{
  "n_layer": 8,
  "d_model": 320,
  "n_head": 4,
  "n_kv_head": 1,
  "head_dim": 64,
  "d_mlp": 448,
  "vocab_size": 32768,
  "activation": "swiglu",
  "norm": "rmsnorm",
  "norm_place": "pre",
  "norm_eps": 1e-05,
  "positions": "rope",
  "rope_base": 1730.0,
  "rope_fraction": 0.25,
  "qk_norm": false,
  "attn_scale": 0.125,
  "bias": "none",
  "tie_embeddings": false,
  "parallel_block": false,
  "init": "uniform",
  "init_std_qkv": 0.0154,
  "init_std_o": 0.0,
  "init_std_up": 0.0154,
  "init_std_down": 0.0,
  "optimizer": "muon_variant",
  "lr": 0.0124,
  "lr_mult_o": 2.0,
  "lr_mult_down": 2.0,
  "beta1": 0.9,
  "lr_head": 0.00753,
  "grad_clip": 0.5,
  "warmup_steps": 200,
  "schedule": "wsd",
  "decay_fraction": 1.0,
  "decay_shape": "linear",
  "final_lr_fraction": 0.0,
  "batch_tokens": 131072,
  "seq_len": 256,
  "doc_mask": true,
  "train_tokens": 1027000000,
  "steps": 7836,
  "dataset": "wikipedia_en"
}
MLP neurons of a small language model. Each row is named by its layer, matrix (gate and up: input weights; down: output weights) and neuron, and shows model dimensions 48-303. Each number is 500 + 40 x the weight over its row's rms, rounded and kept within 0 to 999. Numbers have three digits each. A neuron's up and down rows have the sign that makes its largest values positive.
After each neuron's rows, "fires before" lists the tokens most often just after its 100 highest values on Wikipedia text that the model never trained on. A number after a token or word is its count.

L2.gate310:481418536500396496497551477499536457492469491457481517490468519489491496555475434507512484506520480521547625444509574523577456477455519448470413471477541490550458526548461432458477441484500493568507502481461503488544380358483459455527516485522465461466419433465556509473557480480487517484477452530566448481471497552485538489532491488449454490493474455444522497536492494552492540491445418536517517544506459455510524459479495524559487531463469468489548436550490491540556518479421497485483554549492516467504499510594516474531462547519548540513476514534469535490507528511542528430523506445500481497421489534454527504501484518464541421519538478501616511520421443492483479448459498582453498455464483535540447501495525445493494537555449451454487467501501508484501541435531537
L2.up310:433521483472462537500527529479537425518504486555491482506476466523524552532506514511495438426532434503566438538547449472506497465514548519476411501504528524503534480527578505490432431457421539549484486536519487531472425529518423442565469542580526478518464513430491526451412562468514474532503442477507416558484513555517529626415483555437481499535444464510454452517542447511526448551487452508534520502511491455512565483492471483486454512448480521457463512440459416534556571480395432501533495517546478548498517549509540489498486524482448464507452523517477494508430531434401461505446500521480535508517538439509463453533572423510534496421492493483530484510458501572447436492522446516478533506470494489563424486482524548511471474509525474450487450500511457491477514527495453
L2.down310:524462556492419523414611458455504590533499470471400549456502537518487481519416560558469517532511464479581530504500470487429503474485516442601459449560477484492475466529502521528392549537524490498531478454455474470566459419494514508475545487488414461530390487535480502526507530536509513538451460484469531447542472535519510459391453423473450521526530469490488514502437517514532507511519559444469472529508493500571483482456462512578492553533545505526516546493444528563476542516457480442546566536499549488463479433458430532535473514489486487468511517510556521536436577455589551455491521472543548446539474469520502459446507547537519475614507464510501484438487510457478478509468507493446529437502536485485530465529481452535486504478511470501463442452563500476532525554531558
fires before: " |" 32, "1" 5, " (" 5, " |\n" 4, "2" 4

L2.gate365:462448523502481526526503523487484484475503438519545526510534529501486523523446452557447499459511517483597459535478515535498509498564516442576407477483431525500500478523482470529370474498400467476465533542507495478503400495538454482493485536577429430491500531516526542441491498495516488478481521449492474488537515470518493537412492571551461508487486510544484523526470507530524523558526504474465493439478598497502526435550495524462436514466482492507510498446570467512482499544520522492534497503551506572460478478511584504548460475533589561482455544512490550462503493441521529565440457551455497550515449400494535497533458470485487499444536499606474520540540488498520439558463521547513458478574421508501579510530487527538460431488518562508512515514488435486517533465508518
L2.up365:522579495465500458505469542561553489561504579505433475584507455531426451539518460478509438530548494482503542438489455494502487474480557564477590481508548524471538492430508499516534526470504514480457462482488497465501515451449502532555505466564504547546531478485484482487431510482442481534516519475528510461450525511481463471528483510446430517600457524552481507477526556511398556478547428514522507483508527465456442474391548510475478522504534510527484484549460544550541430484548475496541487469481540578437557528560498514488532475465502585478543475504541526476477522428467565544443502533533510526466486481509474595527492428549571546474490444537565493434492473447445565459527478453595498550568441542584513449428487436523481514433500518425496502504500481511483585474504442
L2.down365:477454551607571485572568539445428476494532498445510455411513531470471459504462457551518463525531484508533528525500524483520437451560480432458437475474500621419500511519522503498419451544486523498484536497510528453470466492500487465530466533499414480567478534467556520430501546508454495447468471431491529513507540448500466518431510534451547530432544500499489523526529520556521491469489497485566429471546562446466517450516496503491465543415459469543516483529515488476467435530426534481436520456498441479539483543537569445556507521540564537524512490471521468530472428504503564537521487550518525507516459488437428515502496566467456482470534501514468432463470453538464406483493476568505498541468405549507502489530519530478460469529494509443473558550445479487528469542554472
fires before: " |" 75, " |\n" 7, "," 6

L2.gate129:486500521459455530609450538445434485541530464527489489434522505478500463500394574508473510489502520494496565489444481529547509516493488398476510547512481469526533539469510473419487438497479456476532467537435532538437475535464462517464515549516494573540550526496493485494479476557553425509525508508447469478510532480512501559516479507498540500482510487474546523598574449476503520455492515504605479532463527512508490486540544511501491523450421542581581455547454486405526450510511465493508474504467569447432493445529496465496472536499472529505517479479542462543524505515537523475543475593500479557540503528519452412514491471459566546506499384567554433485483572334458491560502540467468480507513452541466487573513565491516511537515549543510506482525539419517514464505487495
L2.up129:458473502420527510452489517490522533531537440496418455519540504477478482550509484478430458488550504507481430458451525523419523477544529462475493512444523494524467553476519474506465492461499485469371410515413533520496557471473405526515429515522479454546442540491515515496535521470498497474474512481611550508506483515490512415475480409499460524450495503525462556503482539551489410573476544485432585449512572432523456519535501489522527466525491445447484495420565473549497551487480505484539500509465539460547464475489515591526585477507565506405511467484486534501476533527529442543516528497503429492511532542464524456551507477479497461517406495442499524534462464521482493431506465470504501505529497514558503527476529568511450492553431477474542566432470506546481521484495438
L2.down129:551532526502553535390468575550529532530477552460508520533488562487509498478535504434493545465519494518596564478446524464561524544560544545479431499536477470486456492541511489464551536464488560512472542321468497455473425554524543514480526446528588487460514523522479432578475513535480496495527566494531439529533496438465487496443425488464498517486529537491438523527498480566566438423560516515413520483444521501448529433521530488506512470535501457533501534465463539492577470555481464523489433490466549543491516575507463502570429545498530464502470519481545587487468504545493533453469461471512505485529538495517509482527495505446522467501502586520513543453531533491498504503445549551490490451505514494475457525520537492496537496475504448453532535479496557561507482447526541
fires before: " " 44, "," 11, " to" 7

L2.gate443:541526495519500586510485497501553575536656510585526478448428526532497464567517488587490485525540440545480460486462511514508468450517475531553505501489538525484497519520443473469481506541528444469466472517490535451468432557476587549431535535502489497480438453512552554540478459527556446585498518542557528494459452494493479436495456540519501462498510576461532479485538455508496517520484481525521494433517460453499441503436528464510487490522488537427539464503557498513495479493526519440510408412516444447517397515447505515470463519484488609532535505468562505477564551540406501468536539498422517588550551544452534491455482497497500524506444536483494500504507492476442452512494460536495513510553472423492480492532528530503451495491520568562511515513492477516517501550567443
L2.up443:493466484516503442447485498442489498472538391493562478470534371549502491470502542534592506476469476438428433438476564521550504561484538509420506542476421573619504517581510555588471466506468450530521489449501483516518513501459464445400429462533500478487538515434499451507442485537506545519408427493541519488502560544508476520477521498495545476456563508443479511574460515504523531533446545514513490586501550473543511490463494506519496476454513492520419523493461554474501512482536495509518538488476460530502502490472562447540511497518528498530418477481468507572588487439549502500491475514502476446541492463479469455499476543484485483503491527540506508498483522525447487482491493477456529517486471530506381456546523442469482513452490432477509490537531533454442588513526549
L2.down443:499596512541532571530469451484497487505447533478345482402434540477503516454503427456459523498488504579533493458480526542469566479510472543487438514495465402478502504528485557514463496532615517480486530440493549473484445413571475534520470503464489571447428494538474522508518404457551512492557516515483483496488452504469499551547495465470475475477453496523562514509502429484529607499534500469447542521518516424554478458435497589476460433527492532564438497438483507484562538516472449433564496497516513498452554479545514506479479520573497469451444509531515449455482524518444537547517524524431475582543545517499499453567540582549487558493529452463487521377530460502493487570525504563435520489492487481489566495486482490529524515455499441513503513523526518489577503507526459
fires before: " School" 18, " |" 14, " Critics" 9, " Festival" 8, " |\n" 8, " (" 7

L2.gate433:544474548485475504504544488444438515518483508463423509510548550493559472446559561499506484488551562526526435476441433513489482411432612466439534477512503493520560480530561509409463502460536474518526487513453482501493496584475487506512513480497495476429525474580447496458546481569472475504447513476519459512508517484496497464470474513465473470498473504484460568424470535517492519485514541505462450560388480524507509432440474511398552515493574437576489561498503493491490488541481438470451521401481472510527484466522504470497450517501574501494570480491547497437453543566458515493549534490484534563511480473459522553516492466504457492500502511488456598483525478488546499452454508523518528565589532534443514536518532584538478508544438512454478541495466498501554480524461457
L2.up433:556557548531420493531515467413506473512427531527457457526543470494497518466542521469495475484492428507419567516543510483492546483469463473481502414558498555543532539498565446528469585537469480466559511524496467488520533531525470487432544497572524535505478502474554459523529484530446554530482491525502511478480520504460473502537512464482534558483550475506451498473515520491585530551415552456486496428511528517443531520524497397456492461565512426522463441468535480468551484432509503505617574493450539519569526513522470535525528465426516518498533519533502548474484560459472498479509563435478554573466526526581455472500443470520549431542597539488509577534437529526467511528514521502509474558515490479551495468474433533543460437491467487488477551566424487529560522556536489
L2.down433:526505470427555497517513471491497517524463457542538531502526486472416431454499528501490517523536603507424483482526471473523445520516473540515498484517438446496548497517567582498512449502418457522435480563490516530456482424535468481513534517488488499441508487555476518505542496495516465457553541409562456510517487509532494499526449495437512447557434495501523528519429469513475487514514467469445486511439474405487520437497556472578527472439403484591513498490494531516485474553483480480468506532507554513529541437482503436564533478523514487554521481494658452510485499560478492460485480545532465481532422482487551463486446547392487491491548469513488557478555505499517506485520507524511510442538439522417489543552544511516485522537588493440464530513443507501523498565475556
fires before: " of" 53, " to" 7, " for" 4

L2.gate18:450525476516477510510480494553493498413471484487513526442526537524476543532519539534482525525510390545517513523493588551470517457443452554569498546553514417501451543534519452532535491478584459517438538476481509482458540531462458477431451551549509544584539522532495487514488495505518550449429496533563446442466560450513449474540513473482517544467465496469491396451496455540550432507498492447464476528510511490583494573473504566487500516500488456502448507489553421486520539524518480504482554548451483543445449512515578498448526502471547456503528497407519558464459466483592531409547504518476465447586517545540551460543475558529529509540452528476507562465480462504435415450475503469467526530538475611507522503517534418530497492518467466532471486532511443509480531490493459
L2.up18:479545479419441481520400474509571489474479519441614501490481521428480398473517467461522527505465485460539500521514454481519479476470503463538512523502471446501479459553488476500461475509494513450458540483540465454446447463457495514538474519445551513507480451457470452474501540393453581487450422549511515474478525538487505459542532497487530540499577506502505489541481451536501516460539525514487505522514508415509485448524502549521524472540580503499455454499431505536552446489452504486534463577543550490449573455492528522498534488443569457505555529476448523585482515473553523506525445490513413569477508496554520520476505521584539527499506455533501501526528514486489487564465546512520614612497455543542512422496495453486417486497554453530529441469454382483463437596519503
L2.down18:492520547478485424504528453508534519493451490463508489517504466421500484519440530499558557601529503523461519499515485470527558465516526501464495474454468472445502483492556463544409489552427480463518531469454535484474490507454527473505457544449514442450382449554451480488420518497450513505578536555446524586510498511567499500540566492441485509521521528490539541507433467445524453467507487477499487475505493524473497431582534469530487475526529494468585474444432544511526452480472471534530417463541522628489501514531523456528506572485486480480502440442449464507470502532520478579547497456520505519520454489495539469479502478520438537457559561552466517536534454425469581422511474460520545526430482463474432477507507535446461480498427522470500471563475414491537507497510525
fires before: " " 31, " to" 22, " of" 15, "," 8, " with" 5

L2.gate98:512444506612430515515486498509485561455511559553507505457530497476510411568522512520540489511472506512498480557450482513510478533453543498513518478541496469447485493544579454549475514462524536532457521502505554568547470585541489445538515488447554580465515483513493510489590572540468439514515548514503548421442504432539541405520377509458530529496491474508480497547500480486545547453481544524574454565532459438492504512507470484421547481541421474568493533553550526508452476557528546486531534487459509568523551548473505456433462494467482469533504473449494500485460486502523485515520481520550508464534443520535527553480521477515471493524530487547498519438490419429504562530483583521517459448516503501424458508508562495550476488521557534461443488564473512446434469554575563
L2.up98:533500468553483551530462523546561518498529512532466475462538480449536516484456501499523474478483459435520471610466523499476550472506461487467458489503516457469491500498572531540489569497508550441456551558511500554463568477545548490496542426454567460565558530500574464466585496475502458513491474524515549440475514526564493452481520521495464547503467572526527404516458538451525525495368396480504578473486462482542475541558484501506550523523467537473574448552542457443444510481536586521529561467512483499577445492520503502521476455444516541541527497446521482433581434510431502480496511449477520540535491517538491496496507476581441527489479483503551516538512483478468519481520459546446469417561452491512517506487491468495504542483485530479476479478528501490445473514484558
L2.down98:535470520454488531466458475502516520531422477561448458441488493489551517500522478553469531498508512476487514553485475489537506477483457529538530512522508506412539402565520532530470527535535523518496510512574507537570480508470516519480509469515535487544558472465405531563466570550514525457476477490501542525397528533590415444589488575510498504485508451470475521474451449539512472521487529534517532459486434563372536528518441438518466495501507558569563455546560482494457483527510556572508522467534427560537455482510532550481528515579555494457518501442451536509513520459546537549542484497495557535477511548522555471465519497505544517507520479442539517514530520469497495441509476508491535566490428551493463509510523557537521458523483537481476589436480481485508421435519524
fires before: " of" 45, " that" 9, " and" 4, " in" 4

L2.gate52:551480557504454446481433520497502453498503516526442551564488510459489455529566448523516589548528542502547496520590539512439450513438527480468478520523516486491466624528438498468530555449500492523565543450492522495548535483465504535536457506590456437533508403509489537586529523454572489492420506514573523531466579469548366473520458479443515508443458501526467472512453498484517481541518554506497480462593528489519521456558498493542481503479580478494427481532535524508489474470465481521490543510518517492476490581536537485476461476534529507535503514579474495551544398541476482472494527522465456513495527585436419426524508494452490488524491468451521481477518389474506498512503562455487513472592433461546564497545471466501454472467461501444455556474440508508495516514471522
L2.up52:451597581487497513470455553501519582498529476531439454535497513497514481542471472507508397584451508460457465546528517517525467472427470457492476491580509505461478535496486526518493497476524462468559518511528576476520484464553550466492530494445533428575473510517547490531488480541495480531469575519560515563543533576524420486551518485452520530515454541551517447523449507515571477541581463508453496481442491492450503502453542481463511471463510534557448456515509572425566474474501532526525505549400488506505553490556493527460450512549525497470453518441473538465493577448496520500472522532419479481533514502500450599491420509422482482486392529491523466506558479502555513536474464502516473469514403464520553487437490494512494517528466516541511569541560479515512436518433460
L2.down52:557486552582564549563424479476476438518477546553529549438547544593483472578460456492505477451509482491483419494498499521431520509450476454530484472498474517523515528550440472492485552515551504464480474618535497475480457515459533495413544472475491459487506470507501519481555585430481479494551484510520500533484497496507482533553518550508596468546462479575562437565524544525564509555451460452520463504504475465512498520536507494478552496528401529424445534507488522587489530458499506500526557469499482525454501533570454414468511512497500480471480517465550446531466500580517500553544540552462551496501556522570485528482536475543446444441508504476438533483506535530519496494524464447489492449432478472476513459501435548489525496476519527493527527458497427497508523529427439
fires before: " " 92

L2.gate236:544474540566560510440503488462458503534564544476544516462502479512513442538536519526495498463516486553548406426471512520603474500479533513481505518579466561564516500486527507434576479515546467498504444465427489584574490555509496523408453489485541536494501473478518463545522554537548535562495498512519462456467501455510530514536471497462494524472479512470506541546493494483532601489420446520457511421515527490546523490469527486455561476457500526408494607575464535479500510509547527465473454468547434463442484496492510511456505438516514501443526455556542522473504535582549547526497521513485477500517566457435460494527500503582525491503570498492448515492520545508508446523495498538527426488480426510486525520494492477468522446528397533487483506480487501526550439485448434
L2.up236:505492475546467450457471510498541483459516512440468486499477484511475518517522521517571456492541511482484521506485497470540552481457505533447536528474514475505582498536518509469467556525464456558471463543505438509498536457499556492484524507472507556467446464535545536486501495501472568517494512414530358439456441531450544454444478500488523453439490484462464460529461547533517522529445557510456460489497449526597525535507495504492547454505469544508496477531538551526549495463508480491533512472577543507468451529434492512503483522509544556471494518507474499519465497451515572547486392471422545518576440447549464452480464446502498504476488556497457502480517461583477414524488568541493438499469525468560431462513472524478569494510487537496509552521468543486530511371491470
L2.down236:482483540503576497471424447557505556535538523542503494486470506508470528486478538479560502467468557457495518466562564490504476556507478525526533507520529469604549438466557471505466491547500490444514439476520563496488465502499501374497448538538492461494459522505490464560448543619548498539538501553510439492490495508501579544537443500468543432459539489543494501540546499503522533515530460529486519449452527555505534489482580459443408488458507480477511533504499520468549533533476503497412557514515571544480567474402508530425501523520537489467528486488500499515441453489460461538456535494514416469522501592480498514508454514460554399514486474441471588509454440440508541483426465516484537500501469482502524549513472528460496472525513577508435522495461469460458452565494465
fires before: "%" 41, " |" 24, " |\n" 4

L2.gate368:509470463579516535568485514489518485479512468599503517503469452511453516559597470529491538559470466492450564534538526443412516552435603510525465510470514527536528516546491480445443471563522537516492556478404541492561470510558462509475502519460503521421490519519565484530463460478473534474481505471560465568509531489476415554471561465569512522524519537493515509486466529519570520587407506523469536505425515479430527472533518581591528544481532548546482446482561572508542549390440454542475527454561506560575422504475542492491426539560508529489483499473436461423532471489550467543570448523474519532505519527574510481443475517491447481515461514473435531456496482489492520426492542467536450428552509444454490500532474551477492504488438486471478530499449534531465521464511526
L2.up368:548544545521477512552476406498477462518516483508448458485524549542418490459507503538520553491495540443488500454460505528536496493421537563490560539472508493397545509473513463518524547550476452571475423485493497503448519488529560470511458567492558463468529469524446522555591466566482504442525548512515498513516566511452542490468542459479467468496481562570522517466480498484531498465568504505543477604523497528485481422505495577479559463458557480506484530518500480504544482479456540495476516465375567507417524501494541479565503494570482462480562498548472523540468517437542557515465493581466587510466530482491520457517510556453496459537500532579495477500388550493471489546498419510497538514497541448451544469484524454485443519587482419528476479509490488513496504394526437
L2.down368:533512507487581474577554514393426522544558478474692566420490469505477523461491508478566504495554536511479543480526520503500484497439566473544483481531476471505448521544517421471500541538528565545487553424505530517522434489541509467490515506515549435461503485525445521505505480546495462442522478559487475521496524523475512422511488549555487442477529494503555466467516476512522476586484529429481478531451500458533517451540499473487478558466497560462534490506551510468497529459487529535497391437520440458431482444499532545543485576491502557475498498440528445483552423518458497595475487573474523537518587471478489503485507559527464440511541473497412503432573533558472412496521499468488491489521585515507513434499465487547514466476495394482476481528445505491493512499468544
fires before: " |" 26, ":" 13, "\n" 7, " " 5, " place" 4

L2.gate67:487431482530482538477470521465418526538562462575494483557489505506430404520584546539516516438478506428490468521538477449516530454472483504552477514502579467472488486416479501541498558509485508512567484440490529482528527490504513492423532535495468478434554507465422510500462457505499408572513511522524487462475500457466516495491426513482474451422538569486484500478492508501537504481466580511473538432519586532575507550533509524456480518534557487501540433486520557475529496574595523490437492512499474450534463491520532459516476592553457493493560508488480472470567490465504483507460499497503529573446520588468432468509527465462450536511570541470508518543417494516547500527543471470435568544467449483563460486455492548456549530522533474477480552445427491460517513479490476
L2.up67:560438515506501484440548483433452485525483535526482461593508495545548446496413523512492574528389458489490465477463477471504460504463564452515463514474553543439447443482483464454469498524449479547544543442536517521490489531496515484506519501550474525527511452477504525499412507512477459504490506512511478430552472561495530441473436524450513530501558515514498633441511577460495515490463548495430529454461469450529470534440502527473485555514543388470585510521525477441557476584539461481481490503511408481506602521522497543559526528457590479517572500524489524505450505566492425480527473525520512497453598555478480551544501498544481532462479469458510476472504480464533440517493479506463540548483491505440529522447457526514512506454538554539471580406553475554555467541547504
L2.down67:522542502497512454459376503435465583529440499487569485482501488464512459451476514512544525504472573469413519445470474469481504461456545486495462558566452493400443466543556450548458470467531540508534570598540470481466459468439500454526525490421514480513493497521493507484393473460518485525470461523499517561507512576564495470497466498487544517508511487477534571494456521499452512479508479491426433508489481466411479445460513452516517543532521506558546623524521472438491500555471534492522523569532520518519568518495456472545472598502505558452487419522546480531500526584478506546524539404558429496481495494503450507552521534562469479415499539457564521512471519431484478461498525554550480507499485488506515528469438458449561506494549451491458514475538486520576445530560482
fires before: " of" 33, " for" 7, " to" 6, " II" 5

L2.gate14:498499497498504557462589539457512473525495474492464379560529524494497503469506462533479467492578522494496474491502430534500488559475507488488539420503475434462554557505545516467446501457550461483506494524525431405510517471584543506511530477528498503498529566481559557541509496487570473547485476471483518456470486472458535548563502485468463561527453498540493449546585517514439519472526468541434427488510558490506553514548518538526499531473403573544480572464576390500570471551461479503456516458411452540466445494517518489468527488477510541479476576569546463540480482526488444597482503571444528496478489548519496487487454467502533589514500513493394464411439505464467587516495516549574479487521506445527511517480451439474451517563443513568498471512405559478526571481485455
L2.up14:492482491454474529523527519485445504500516489522490457550478553516457521394469561596482493520426548473457533540486478547539499518486463523467406505427463561451470466455485497531517562517535517499521519555547550493553468482546528508467458470526494581498485473534484539477524515443600540468494480450487520496546455467554439523535436506488474446474485534433506469467452572515435448515439520528469559534543483472521503581479522552551514551507482598510469528432533476423475475495530502541503527511492473514456485523487485557480491552415546447446530487511480507527474396465527472547515516581504521520501515516536460507424483503538443523440558491542527473514477470465533488477453534549489528487519512421499503536470453413409481506533488559482449519513486511424511529476498526
L2.down14:520567537488487520481556502529522506486472429449609495488520506521530507533496501573575538428461504518462531459543533495534513554473475492517447497447525433476471541493505556514550535543506497481483507480528456559409477559506526501598453456533556494405479498505459519422505521523562563513502504499537576500542443518506536473530451475516464475537526527518560522458484493518468457526465557553512458543523513485483521482538467568512423568423457540535477502466484491501522495489544416524504480542447521544455436529423431529491489466384495472492428504502576502546489408536528459482596468407496538470491482518492508551474510507473416520493481431507553476511511480444489542487529443475438481528444504488511468530465543499504504496537530552501413459426464545484474571528487522
fires before: "." 49, "ú" 4

L2.gate175:490529479542473574568504531405471487531472495541473529494445552481524540452508545534583424593542420461549428492463361503438535463495507505445519534496469440496555498575587517497469555539468474480557524501483503485555486502468508547419466499480531514513530485594490499509504514532465502500455586495467547507430501529476522519502528483464443490515527470465431545496440536522500448473479542500510551569499399471559584557512516526486489495512532564499498481460503563492454523496468460508501528466424479533602548494511412421434451483499460570498510537457546525541599485470485522464410479478499479504471449544448478521523552472507458518452470544476472501551496497562493542484486531486475459551530495491486523530525431433504434560565460502510441493524511445524427521510467521
L2.up175:489464493441467553457443551485486547526553520521475523489461471498553433488583504517538524584503494498513459519467483534419521525515544448466487524498547491498513583508534461463475576471527399511535457535485546552498469488469484488436559544489482475588545452502478541484470471518509463481466583467466561542509608411472490467516536495453503500501509561550437446459465468493480525484522481519523537592475500458477563514561497563487469546496569573510453530496514497535461555441447440469453435415423483557602522533457452514456485444518506504543540544486537519516511503520506419440434393506516495529406482537487514517531538499510500445443463552451480514476483513510556448513485561442463496486472516502548475566476469466575526411467427441498486472428539458547488531490526468
L2.down175:503509499452469486494483534501486541494435500568547512514523486549502479549455491487490423562481504542460452495474443546481535454533470487466463556469523532558548489555547501489514483495494547547644457514522492508526538540409583489475500436503544490424487556560577462555434483535458545448520606463526487494516485447497484500514500539382465494481557524470520552471461591541471493492509432510495506562542526498527557509513503553478393592468478555511594480520512559466483474528461432529470568499435512502540510555509380515502528436498524487509508460555490543426569452422523524509516410534469550462454465512504476503531472475441489538473488503524436464533517528548536520528492504523504495488438486513536492511552458481472415573444503517472520433534500551530469530539529476
fires before: " a" 23, " an" 10, " is" 9, " was" 7, " American" 5

L2.gate400:518477511510525459559478510575471508475534502500526521425528487526484486561514493475574484524472452560510459521535506441542484511513477528526503500473521411426514466484508427480510538482445504572564482512484436531452477539457430543473508414456460475439458414525508443428441434500459467505495576506579512500505511470472577512549501530578492495518486533435503511524548464533481486473533569520509524600423460477469443487491539463542535495539513494441469442507509610495421456506495534508518528531558450452438573532566523516539510474561537526496422515477554480510542469445550491513495534480530480496442525641524574539516492517483470505509501443448468489514466480491563562483458591505509480546487468472563448556513494529531527433504506525488529515516483506451436440434522459
L2.up400:558502594503467563549488458526475582360497485560479467489518514555487529467449495506463486437501450522465400548576555451476551469522451534551477525461599543473612540452487468576484486462438505475545453515557540555506432470500531520614482501426517521420570461507494519494442477513459500440510525550523518456597522516521546549529484485514423558500505454521543493501456529531529527513541437462466519563525517458566454488542545513493440436485461466500505502495471472546512549476473523487452511524504515469432543544496534483578508503482463486572480514568452510501473494492507463468504482512528539460514541497524569517527505509467504502447467468516564536464497492491561486460446509561441502570498508528453495520515547483475492510506459545472519551547526531512534514498509485
L2.down400:570461521614509540584471485512498497568560559419424486409525479415560539522434577529468539531527554552486527567451509571527465499508497477512539549469517575474499506419517500410473478522525559514449515483581509504518479469479463419454509487503483562575541521468456506551524521495535524519539459474480539471497469493422551469497538505545436506526490456523498524449541473541492530520500572459545532515551506562515535612472556534484429564511488550494501536489464529517492429462552552532465521565534475479562544515506518549574544538532529522518480474495552527471519489489512533479486481498490543550520535519536489514522468558533517530546485483489521512486514500502534543513479495455421477508536560368546540517553492472479513496587397509511497485530437446486513440529584452
fires before: " |" 26, " (" 19, " " 7, "-" 5

L2.gate191:536524514424464517445495550485455491571544551504496435496490505459467439524551400472516556451492486541499562507506479513495562501547571572538475502559452527489473451485399572501516503567532517428525466472482550504558512563479525492493469561540542528470496503567557531513477472459465504578575525468482472460511503500527439573455485518507444498497433526440528449520487537483482582485529553534515517489515530468511422436519521500413525569492516466565542539445482525490458412513529543553469520450570562527467491452469523469495587453507551507474465494534534512446511594474449519498474589533413472516524484446553485521463487561518499492428555514470461459519502525503457557490486519529538577490514512433512494482462565513486477480458478499507494488433527474543496459492495556
L2.up191:457529554578476538487487484520485494449500440555515530544493551391517500467546505432519497520519502420565497532500409536487516480496515546448611472463491503552487466496470533480528484571566501506475424476495554503530504481480508553442493489506520531562510521485460483466530555590528452495488444451438511557521509487532474505497510527528512489516548511464478551539506555473474441516470416487575512511458525499557467514566504476453509475497518464482552456471501485538475482447462528513529516446511516504490469506501514515522532426500508509529467508564563536490496537431524548586526530516401436438483426461432453463442492416439520448537507469517438524535479483519525552498561525477479412491482495559495452460563486469544488491538526502524510461581497483493460458499531569
L2.down191:541451488408478508572469455437484481510461458381592510490497546486505570551480515567539480482587546590533500549511531505476517525508525478504461438484533514431502513560548458544530588420475514527545483546532400636495523549503505417531521490554499458495500447526481503443440533497508454497445537512556566503448529481574496493542596495525479583493515460551461498509562514515497498480545466503523445499488568510476573466525474429559518464514503549538441491569531503503517541476488450542512491554479441483530518451489525439546496525525426503464492530536472520506454492566529497558483412414513521485512539610506480529564513444503492512539450506476475480509487537510487510509522509475533492516504479533521468495534504511435524560592538448486506491493492506459435525459536485
fires before: "%" 28, " |" 26, "0" 19

L2.gate403:570511474600422469544504529501425487529514536492468449467524495481451556451486503444503536484533466515512509484560510394434527483498537479430473461439533516480450470496485453496563501529470510490421512525469487594449545430519452597477611502540505500501468496523543542516514471471465507472466446466490486472480457508480478498479511479540517484483596419391474456521482496553500490546556514480506508465495489460443509452437464580521462497547536483558532577554459454497480509510559424516523541511519581494483501517498506522536487473401532437414538490544493568562518489559579494501509477505497496394501553487454482528528483512557483597490566440514454474452522556464513464541496491518540460498495483469479504435554509450490504477526488553570468378535531505517555509481477470
L2.up403:478523486462510539489546526540487513545479462492421460512474491411574492513467503501468577485493445564538475479505511462548510451459424429468455531535513555446511557579545493515475429486510525565533435404478511490407500538497541529541528458465446464579561413497508548552532480518541458514505597544493468485497547511507516495450519472463446481481508479499498542457492486491551534508554531518465555459522500445532410525436539511503405485545519504375463463407472529504507523541516443555556429459518481514502433425538486460476509482488467511547468444519464543560539455522491464511518498466512547482465462531471504560519481485447500451514486506544519483589443486509547496450494483519516500506446508541457521488603493540483448482459489562510497511521591471448563520539583471
L2.down403:526451527458562571503450465507546578421502508439449462491517510398483501478509528461459572542497497542445477540473498552564540526450515505433453523482489529457546536494575525481441474517546443539485469582448571506494537497444552558601516455527528450469531489543495554587489532583490467530481510504520456524518478520531506497498516509528533501535446432468472598498468471473547463557515489477480533535503499510473475559438462545480507533545460527471461505421492530450434536543455459466484453478534430568570521449458416521484429488533472512475433484496508577477498466522563523511413463466567503447497445507477465481505522485447503497528461486482458503502497512424509471483476519488560550543504504529487515515577512429471541522468496479549459425448538426504483547463537503
fires before: "." 40, "14" 7, "lington" 5, "15" 5

L2.gate306:485523454494449507481507532521496502519519460572414460485436527482440522542430469527484472461540525473485537464555470459507500538485379545533519405548508506446466512543477555453587548478428469493452489427451518503532528505440504474488548504464569539527536513489505440431501472396430542498562476477557553536479438452416493475517489524510515441543467487469541463492489455515503467520522474586525546515474549509496414459502555467459477455544460552521523495512502416464504480499484528464575492487583494441460539516495546502543498471494444429473521526474554484479516500510535473479453516519410544527426554500566500547436492466495448517561464503524521567468503484541478521462525536537463489551519461427527490496544457509504520484503412528505446500478554426460543483563539502
L2.up306:512538446535454528462475500571546533535455503561421537487487474460559426565538544469502526480553503451541466588540504527546506523448521464459525420529437494478544539522499515392502492509463511539462513531513493484477485455466467522470461506515542486552552490491487452494480603483469545527480442523536522456547484484465514536403481543521485400453475495518513466481495476527464511505434549519566441475500513568537466507511465477459457459518453518526421477534461439497446412503458528501465506514540548538528490511508480481498488447528514445540515565511595569513476543549503492543501499488442533566468487448535569517498514433525431463498528542497516485503456476511485463488506472467527529526520416449513492551508391467447510456570453528468524464496506411509494540560536592
L2.down306:537510574472444484527492506468492547445501517460353481464507526488465505491508466531535458556546479528587548574498449515518496462537517526505515495490494439528514482529526450476523512537439569497491540523514514496481489549531487608531503529486585452539521495530438473545490515432427562484427565513507494535457461498519517503464512502469518450517535532458507447519550551600506486574513499584481542578531482512566440499531480526436479532551530547502481523523556493535511441517482513523514521409475457462470493528492473440494476534422543461477499524503481551478527540418534517565536526543484508539444471502480485507564511497472458500449487512480576480423506400430538486503504539463493499411514506469457484538509456479474532533505427528471484523466474496518519528490547466
fires before: ":" 39, " |" 20, " by" 6, " name" 4